Part of a small language model's weights.
Size: 8 layers, width 768, MLP 3072 tanh GELU.
Architecture: LayerNorm before each block, rotary positions, untied embeddings, normalized queries and keys.
MLP neurons of a small language model. Each row is named by its layer, matrix (up: input weights; down: output weights) and neuron, and shows model dimensions 48-303. Each number is 128 + 24 x the weight over its row's rms, rounded and kept within 0 to 255. Numbers have three digits each.
Before each neuron's rows, "fires on" lists the tokens most often at its 100 highest values on Wikipedia text that the model never trained on. A number after a token or word is its count.

fires on: " |" 56, ":" 12, " GER" 7, " USA" 4, " BRA" 4
L5.up2809:131154123151099130144153136152161110131095118137175086110126108167125124123150135124107153089156135108097146123124135116119173151127091188131142145134123125150103098170122101147087131112107131088097137133123147146135142151068127142126141122151121121120144133151141142121123140142103121126131110079130114145174149150091096202130120131129140085146151162174140179136131123171161132118102135113167141115095124143134108108082119150124089133141108139080132128104141148133140160090150115169114096113103187200160157121107164121101112136132107152134143148103111156119137091103163123088121124137149137081115123093167138152141141119172097133147126131130170097163133139159168104137147100141091140115070148134156135094144157077056121115100115175134110112094120148182131113157120138
L5.down2809:156139100148109147136101113129139151151164106146130121092135096134123114171164121110119115100093116128156099147114133116108151114191103132165191099126095100112138132130117150121130138139114146086160135121117103123135154139096094141119176154138131122155159122109130136155129154115184132136115104123172114138111139109105102093125112153163117142132110127120130077155136128151092125089118139153137162140117119150117124157140165145129129144122154107129140124135122129158115151141110108096133124101126169137151109155134100149132143129122155157120094157118131130140128115087150101159150119139171094146074110107133111120157136132121100166105183131125234131125129117138121118069126124160141118171131110127110139142117145103109081081165114194117120134128134119145121161117113142

fires on: "-" 39, "'" 11, " Ja" 5, " aircraft" 4
L5.up1901:104117150139133169106134076108122120116106110128125151100113099132190097115137130130153114105128097129131138154155076121142140110147129148124137100142126119141111150145153115107147120107135138135124162126098138108086151136101134120143167136133132170120134130178149117144135103174143122139168129084105114173145116098134148105141160111116144143128136153158105087162129105123125138116127068086128144143118182144108139097137152144110103105157105102114171151102157140180164121076170128145128104110095192137131115101138115129102143167133123109140117173140128176149095111138142131114158153140119108149143117139136125072116118077128120141116118133146142115141138108161137122110145099109125079102116128145122118129181100141142115128052158105113083118135127153130095163093138146
L5.down1901:133167150114159178140115120131132100095089149082103115176167120129142145154149129138106143146126083138127122107151121089160147151111163123158106137108120163083145099131079134117174104146127142150145103161141160151092122116141124141103098082108106134138147133094125132117144148096154110097126145141139151131136120116084075090094112125092120121141150144141115113092108120095129080137123095171150130131094111166126138114114135152157116103113110140144112105138109098119162136105082170151133105178158159148125114141114120102148151117102163168136118133134129147120090110116073128104071140094149130063118160166118129120117150129120144082124128136155130161131159124137122146134140113059151174141152095166098138117093145111100144118122127109170065153110122145113068108124122147

fires on: " of" 43, "s" 10, " Van" 7, "ve" 4, "2" 4
L5.up2142:118134122139076129166130120176099156159153119113157133122121163164114115119169119104131144159144109141130101091139121122157118129145137148147133081155144154176108130126075144151117120102125103140146089123081138099121155090141116080088110126149134126138097140125119156126163150108115173131146055110132136159137143076133108117113098140115157123122168141122131175147104115093131068121142139132092140124165150088133157106169083129116100175131170083109166104141148108122151105067152134114156173122123146096117091118138206116126096119170131146090130113124104161126118145094132097081110135133162120118131139155128105067120177153119145119085179104136126105106116134114147124127111121123180109169104140120102167158122136139148167110157119147130120108125168134106120158182087164
L5.down2142:134094123164169113155148085131142098107141136151140151108108132090139138111123163133133127089140166159163127119117130139124124153116174054173120137122133128136151098129124140098135136132115108125157096096118110184129112139144127135124134130136129123149153130117134103111127108135135105182084066098086111094141076184109149088099146148118148151130101141115142114094082103084129103128118118126114125171150156152112161121087158097101106111123059114169117158109149145101153138126109100136110155108085118160140147131138088174112140150119131084099117108104153114115100146157096107114183149110103143111127096132112145122100128138155192106150102065135098134095135138139111149150124123126122127132118135158147128083183110134082129122169108116138098125077124126134100098092132124

fires on: " of" 26, "ers" 11, " in" 7, " to" 7, "s" 5
L5.up1891:103121105152102150130118134120124107171149135130123064147115138139099124098122135117117145120108162159080078115109149085123165157135117138117186169140134127155118095146125119139151088163127123128112090144157098129127125096121117136160094143098103113138160111116136107143120119152155130136156123117124163102089126118130118152091132121126133155160139120093112186124091117103145103099106140157111119096099143107149097134108117148146133103148122120116140135117138114171131145131119139098099129093104109161131119142141183133169124129153153112140154141102100140131188125139100093116140113136113144162122133116121123124090157138105174093108105093140134150157171147154187094114147112141157124165133138090166171162117114103156121079159080148182131131136147117126111119160136116
L5.down1891:113096153130110102147166130142169135134117090149142155093143097122111144133126118124127148114176137158157166106146131122132114083122146127139109095152112114103156135111124111108138125161127137136113113140110092122096118116122112137109146163093116160144144115143154127095129107138115104153124112123138154123125136139092139161149150093117124133157162170130134112165128143085125138088160138150108157117110077128108130121148179089141108154076142121169130165192127139106099134097150152170127100164117190110114125134082120119119169157142147125153139160132080106134089131133098157120118122172167135147118119148112149145129140108164068090116145115151170152130131114088148116133171127123175128130104189132099143115147134136092159170149133091136062128131092115136164103122100114

fires on: "," 35, " as" 15, "/" 9, "-" 6
L5.up699:089142131105134112129117119109140146121116159118100133078133129133108119096116094143178104171151090102149081087134092122130144132151129110114133135133122115105123124153126123110163119113126155114133162120105134168183083087118111146133092109140104135100116071072137097150139096118148129162098172122128135090138141119131137098128126119142138136129125153114130093110126144092079107111149107169141170129164153131147149127133135111094084132146093077139174123106127126145127131150128129081138134132119138123127114080141155086113130170167058124090161090137074111141135107133108127089127167141139160114108144094107162120105124126123078147147155068125125114156124173129172097154109107116142136154068145119132133097162149116161105094145137113139135109099126099106120105134147115
L5.down699:140124117129153119152107151081091101090162158144145131118151155114136165162126104086124129102130151157139115115127133097147109107104140119088128128131089143124148132151112135133164139159148152155136199151102101129180153107165130099132101153146124120106125164139137126097109077118151082134145098160123161107120153121159090171113078136087141138137110183093145137139114148091131115125118105129130149123118145124123148121108114113106120107086151063128120134133148165112130103148146133119101138131114149182104093102137094120129132135134090164136114176068110117113095133117144128118132119098095107091116169133169084142124116125112157106139095155176151149131099130132114140113121110124132127193110073120101094128108159106099140135156170110113113119112133112114134123145144111

fires on: " in" 34, "," 20, " (" 9, " To" 6, " |" 6, " of" 6
L5.up2937:173136127135130140097092131127111147152108152122114161141158096132134102129066141099146164143132167124121156084064132177134150147149177127137135080148145148102092185123124124126120115115126093125131097142107142104117133131140128133116162109128095127141120142129159167125103104091112151169148165126078091120127126114084130109102142163136107162180147128154107094106150125164152157130143106137099094102097132136123113117115109134135178127128118117179074109126100111136132146116148114143114138138127122135137148141129139112091096177141114124131143128110156107149142119143156145133078101105132184143115088120141121095104112160115147101157129104141115117154135137114157127143119111130118168100134121119123085152123123120097120159111172136146137123093160141091134124132124155
L5.down2937:113099123125154097120121151119125163116147099134081164129119113121156106100083118100132116129113127126133101200123136148114133129112147126206113127153177130114144111097129137093176162137156100120122100115123073094071119133148121114108150119182193103120152104133163123117102131123138118107126123143136118106108115143065156119145121137142118123152146099107091116131173095148150168161153128131118148161113148139116153167153141101101137119143128137103126129145150145129132091136134116155108121089120112151124125100112141120171126161130138118145151125150112144103118121150153126117100140145129095137137100145167149115159107127099127103145151154172119069096127140088124113147103123142118142095142101125094111109133120185115134129156115131158129151102137102118194096180149146

fires on: "\n" 80, "-" 5, " 1" 4
L5.up2405:165156113155117150115139105149141121112161107181140112115127107160138149150145083083122133077146093099122163087123095140174183135174130151154134113156112111118120139091154133104135185121175113115106120126106087118124139091109117138138146131153118111157097153152159099129171119142114142161089149104093122127157119136114092103152141123086128168142163137155099133146126114106096144097091116133142099147123144104117134189158161143145097116147096123143141123144145129184110151124115127134140107114126112149109118122072145125133125172125122154124136114146119129143097132104130091146128090131117140177149102125119126127106164110119128146168139112157128136170101142177111088150123107114094116145089169123083109124127123118121115128129135150128137155127135168123124158127151123
L5.down2405:142126121119127100118095118100116119127148095076125119177109145126143129147172122112116131147112121116153164142096179128125148147129125104115147165131092141153092101156111110151085101149121083151133143161121149174153121146098133166120091105131096140147151160135106104103133115184126129101149092069142122105158129173122118182131128158181123090172140203105154143109092153167109109141115114153117174156110124150090133143121122135156140141129110136130124139109086115147123111148161140139102139133133151139154134129149140126145107121132083169159120163126141190087077102099105120156150122168102125117094151151150074135079087153120150140143109153119192158168182089142157107127138141087172114072160110168155112156113123091129149119153125126140101101119142093112098150131092148

fires on: " |" 59, "-" 5, ":" 4, " USA" 4
L5.up2209:143156110133106108129113120127189109148120142120134113092131121126142117084126105102107135156150118102116172128089088087083201136108111131134180124128100098108142085112130153122127160097109128146114111154136139138106112132107123147119135090165109075151137151134141159079110141147147145125112103116144120164138136158081092126156141156165116124087094175168116117133135116114098138120122131122143123154120144124114127154170194112129118126162158144099129160113129152152107161127164145110171106142141135118112156133139130112116126130146100133152132156106158159137139131143158088119112107137137168126122138125133120136164119123191097115120151131143164119169113120131123114163166145139126138113139152111157137117142152116121116130124109183111102093109154111143134134113158119
L5.down2209:166178087118127158139076104128101125127120109118169134119122101128136106148174114119084115140155084129104104112100144099085163101115112159152167090109112125119140116170116136152122133132102118098118102134156116118117135151092088152119160143153152116165188146134091168115138113094146128122103123123153161140154172164115110100134107166156096126150118134123134108117112155113109106110107176134194186106105132108137141151174129163118113131151150132143117094103110099187098142119095111137135112109128147145106126177127149144107119128091121109094088173142162097131102104124148111130117121129108114093122117131096150126145155150159108155132158116122168081118137119119110082153096141154144129145135109096078172124116137125118116104147112178124095109138131179167154138120128152

fires on: " \"" 54, " (" 8, " '" 7, "-" 7, " ‘" 6, " named" 5
L5.up293:151141121103128181090146159106154107148150113144151090129081086147142110075110154125137086170132131098105137144153095115166100150134106076124141117143109050120110211145130129110140146153103110118077130134109155130133104164086111152140092146150116103135111110134109154148140143140117091120111106169157080132132122157124113156145097107137083119120136113144094147108107137136109124135106120118131096145121132114116169155174108125101124120148097154149148138159110142132097089119215131148106170141159156143137144198142130111117157145116099096121146136187135127132143128126093107123086127152141058119137114133138139089134085104083115118129135120144087091143100153143131135124122148106129132136154092118120118102103108140130167143120181091130094138119134118113137127182120128
L5.down293:132114127159129073126151110159132089107102173098121110109154138148143129121134122092113123115157150102101154124187114111119124135136105121148121111118090132129158133158123130152122133160119190146126116144116121123109119120183195132110126143087131187093145168123142126142132158113130164122091116142126126145103119100137115121101145109108139138138126163112143098127101162104164133182140104069139136094112139093140136146088111103102125160110159126142080140111151125119106115137122151147110160140119147126139133090133084132116123124162099137141098150129155119142112127146129152153127147135119164104112105150128115097131143148126083127153073122135034147097144119169166123117123141097137098128123159144101094107178106135116123135111100105131117148123123166145060137147170108

fires on: "-" 18, " was" 14, " line" 10, " is" 10, " Division" 6
L5.up869:122112126172128111089133125142108115148121131136111130112125136175146182089113166122131114155095121108100128110135131120098171170105156152127180142103130137149140171170126158112087126118126129107133148141080109158109156133146117103117161129113100126103135144115125096087127128118150158097114150114102103121109107149125126143176111125124132093112125133116134113137154117149116127123104117123147152128157114139112114137150169130145147149168104156131143100177170118157141121156144160118136118107120162131085131077111145111092109119137122170131159114119085155128118128113140102131144133127159127113164168140145089133127118114135107096119153129132134152137121149154129144115137142115086102143102125095120093141119121106107089125112118116126155130131188137124134126108127138
L5.down869:109122147143140097154073073102153123143151108112125107096095131112120090110149119113128110154127154096207130147158154102122119105124162126133115112162093102117133154104117141130131104135145095133120135119143105116151113161121152129120107127159128125151129166132120095097155112111125172090109116122130105145126133175149138115143098136108133162122124142127138113108141086153156106135136155157129178130095115123134176092153114137069134121123131187096154125115131143133138114098108145132053156147128123136161179121107128144136090101140161104119112137125109117122109142139170093116111124135144170147141109074158139149170120129153112099119164146112142108120117099093124148121112084156145149138177111123125118123119118126098146127158124110158133099112139159158064113112102147

fires on: "-" 36, " (" 9, "d" 6, "/" 6, " B" 5, " in" 5
L5.up2558:121133116127146150120097150102132108119136121148098152131150158143147100154149097122146129128128108066130169100089108127135134096134126121135159092159152169130143171116098138117147143139126150113152128126089114155092087121120111123103107124167082144127110112128142133133168142120133112135105104136141090143130129158141139089191139111115139080137117094162105159149166142111124175119119155147103082112171154085131145113097123110113110122155101140150107093122107159154160134098151162128137143129088123123154133146121136119166121182098134148143137115128130132162138127170103131125120134113134158124150160077114104125103079122120135132115137077132095097144103152133158110136115162100108144111106116113112130158152135078121151108116151094138123170144126127135174115158129117
L5.down2558:128115158163134111144134116142141126147150089094113125126122151161107106118122130129143104118159176095141111124143109113170122147138143099142126114177174122140129120072112116122135149104129224153133159112082124128118135109118108109141090142135115087133152104099134120116086142140153100138115112121130167123101145132130145095102112102144148126130131113133107102134152176105107108176083164117114139111116119143143134142152108106122108150131111121105119143123160127152097122098104118141103115113113131168131139104142126135135131123140100127167143151127128087144155088117121113110122122112146135080075135149129118132098122154118110108147157124103059134117081085115140129175146112143127110093085156157165084130141083145132125116155129145119151111133049121103119111118109150

fires on: "|" 30, "  " 29, " in" 8, " List" 6, "-" 6, " to" 4
L5.up1760:148144088081094127115131135130109131166149105149127083115171131160114124179126145129082119110164132123103168119134101117096122137133088143122117166107139084148071097092158130162169159139130131101101138164128118112131110145118124101135144073160141093143161100126142120127160129138127141143110109135136121152134104175113098112136095139123133128134166131124133154108111124164170113095130122147174172136127119110131127148145130121179165124118183129117165157130111136108121127114138101159133094081163156144123095145162136106103080132219136092148142091133125169150129123105161107125128117142139142152099143150111160159076092112142169144126097105102166165162140196131164149109139104127107117103077118124137168129099110125105172122149124169126148121145087138073159144138121144
L5.down1760:111082141132155100166122100091123123158123157125158148138130116154149107114158099106114119079159118133112136113116136136136151127147147110132165118154133106078144144131072096157139110123112139149150130133135121123099133097125100133096120160167102150164146085120125137121120153166101138110144143122112153146135109142166105167143147157125104137080093105148118167129115105146121133122174123145135147093057105135097130110142136093165129105118116147145111138107151171138143158096126151113161150116103130129081127099103100121134145115108093122113127145074148177156113136116126148146143152144130116096065117114135128123175100119138103096149112170119172139121174150131108098152132126095148170143136124164137132161173087078124131147097136075118155144110139089103172127120125153